Weights of a small GPT-style language model, trained from scratch on English Wikipedia.
Size: 14 layers, width 384, MLP 1024 SwiGLU, vocabulary 10239, 32.7M parameters.
Architecture: RMSNorm after each block, rotary positions, normalized queries and keys.
Training: a variant of Adam for these matrices, 828M tokens, 6319 steps.
MLP neurons of a small language model. Each row is named by its layer, matrix (down: output weights) and neuron, and shows model dimensions 48-111. Each number is 128 + 32 x the weight over its row's rms, rounded and kept within 0 to 255. A neuron's up and down rows have the sign that makes its largest values positive.
A block is one neuron, or neurons of one layer that tend to fire together. After each block is what it responds to, as a language model described it from the Wikipedia text at the highest values.

L10.down221 [109 141 180  84 141 116  98 145 132  87 151 136  87 113  70 136 156  81 152 112 172 145  96 112 129 153 108 104 204 134 129 147 122 143 139 123 189 165 182 116 123  66 125 136 136 148 153 138 155 100  96 126 164 140 160 158 168 190 238 120 144 142 110  49]
L10.down576 [173 147 132 183 147 125 116 133 141 172 126 156  97  86 126 135 127 151  99 125 112 121 129 114 143 214 151 114 140  93 111 142 172 112 145 144 104 130 107  82  89 142 166 139 136 161 111 175 168 124  76 164 105 134 121 120 127 140 135 115 112 102 129  82]
L10.down828 [126  91 182 151 140 126 126 136 114 116 142 146 120 136 122 143 125 139  92 111 175 117 153 118 112 134 155 146 144 107 163  76 108 158 129 164 120 109  68 152 146 145  76  99 136 101 121 130 199 156  89 145 140  61 153 129  91 150 103 148  77 155 139 150]
L10.down995 [133 137 146 124 189  90 134 147 121 141  62 165 146  61 174 166 133 147 117  94 168 165 100 157  79  96  79 146 141 108 110 125 129 143 122 103  76 133 102 196  93 117 133  60 141 109 177 140 240 119 158 156 164 137 172 202 140 104 130 161 112 172 167 137]
Word-initial F fragment

L8.down45 [ 80 149 178 133 148 179 163 141  85 177 147 113  92 118 187 105 196  96 106 110 116 129 135 111 105 138 148 173  62  84 109 151 170  85  99 125 107 132 143 154 159 179 126 215 132 126 131 109 141 154 170 124 106  79 129  97 135 109 126 188 189 118 136 130]
L8.down184 [128 132 186 149 143 194 187 120 121 116 183 146 125  77 159 109 108 114  95 152  83 105 133  48 114 146 176 133 135 103 131 143 170 138  87 105  99 121 119 129 151 122  91 158 114 163 106 142 160 148 104  87  93 132 169  81 166  99 133 130 118 103 141  64]
Word-initial W fragment

L3.down264 [ 92 130 134 136 146 126 139 102 103  93 186  95  86  84 147 106  87  99 152 119 218 159  98  57 185 125 127 150 112 161 117  72  81  89 176 109  82 171 124 105 131 171 141  82  94 153 106 149 151 154  75 140  72 100 160 147 101 152  72 110 129  23 117  98]
L3.down310 [133 121 134 149  99 104  97  92  94 127 151 154  84 186  89 126 175 118 104 140 130 115 147  95 168 142 154 134 178 105  61 122 137 192 112 113 157 126 110 128  80 123 174 105 177 115  87 127 141 118  80 142  83 149 148 153  84 103 139 159  66 165 157 174]
L3.down343 [179 180 181 216 109 147  75 132 138 117  94 162  88  97 137 143 135 165  91 125 137  96 171 128  55 148 152 124 140 144 138 172 106  80 182 168 123 132 138 123  79 125 134 189 164  85 160 137 152 139 132 130  83 138 166 125 157 152 108  84  34 131 125 117]
L3.down502 [159 126  93 112  89 129 120  97 118 153 153 136  92  84 121 152  95 152 193 104  95 117 103 120  92  82 120  92 137 135  87 181  84 170  90 193 111 165  99 136 130 117 147 136 151  88  92 144 134 122 119 146 118  94 114  97  75 123  99 132 136 138 133 120]
L3.down605 [164 107 169 164 118 133  88  99 138 146  93 147  78 114 105 142 132 144 164 145 168 107 101 118 149 181  92  98 138 115 144  88 136 130 130 148 108  34 136 168 113 163 162 161  64 138 115 181 136  90 119 170  97 118 154 153 102 129 127 122  95 144 168 189]
L3.down620 [117 134 113  95 149 170 125 155  98 159 103 118 173 139 174 137 132  93 138  85 152 171 116 111 154  73 149  92 131 113 143 115 137 106 150 101 180  89 145 137 118 178 103 175 110 127 184 174 151 108 252  79 170 128  80 153 141  84 151 132 178 172 120  91]
L3.down624 [164 122 155 133 134  88 143  96 103  87 139  83 148 147 135  85 104 142 149 115 105  95 133  96 146 111 151 149  98 148  89 176 121  63  99 113 133 127 119 115 103 167 150 122  93  95 115 171 156 134 113 166 145  74 143 123 120 193 192  93 191 121 148 125]
L3.down956 [ 95 148 131 143 165 113 128 158 151 159 125 124 139 162 140 104 109 102  95 115 150 143  99 155 140  37 126 138 154 179 161  94 126 104 147 100 134  75 116 167 136 106 109 138 114 153 102 139  86  98 103 113 119 133 161 106 104 155 191 148 147 144  86 125]
Mid-word continuation pieces

L10.down302 [ 89 111 144 161  94 254 106 175 137 100  51 158  99  90 157 157 122  89 175 131 148 108 132  92  64 136  73 129 114 125 135 107 149 124  90 116 121 114  99 135 100 128 137 137 118 135 117 143 209 131 113 104 106 169  84  96 132  98 134 140 159 161 112  95]
L10.down655 [168 139 138 124 115 143 143 155 108 117 117 118 115 111 183  59  82 109  88 129  91 116 103 123 105  93 142 106  76  85  81 145 153 111 149 133 132 145 139 147 152  66  60 114 132  95 209 105 101 139 125  81 137 147 129 163 128 175 149 119 130 158 178 145]
L10.down672 [138 100  83 103  93 158 112  92 148 119  96 136 199 152 104 192 187  87 140 114 150 122 113 161 114 114 117 105 109 141 117  87 133 103 117 111 153 132 102 124 170 107  62 155 109 115 155 168 221 129 151 107 128  91 132 160 112  86 113 131 146 152 122 111]
L10.down977 [117 145 160 141 139 117 116 150 136 103 115 139 154 156  88 222 153 111 164 117 159 168 123 118  83 153 191 139 140 148 177 140 107 135 102 113 150 135  82  90  98 148 113 136 112 111 146 143 159 120 122 129 103 175 155  98  93  96  59  96 163 169 164  99]
Start of parenthetical insertions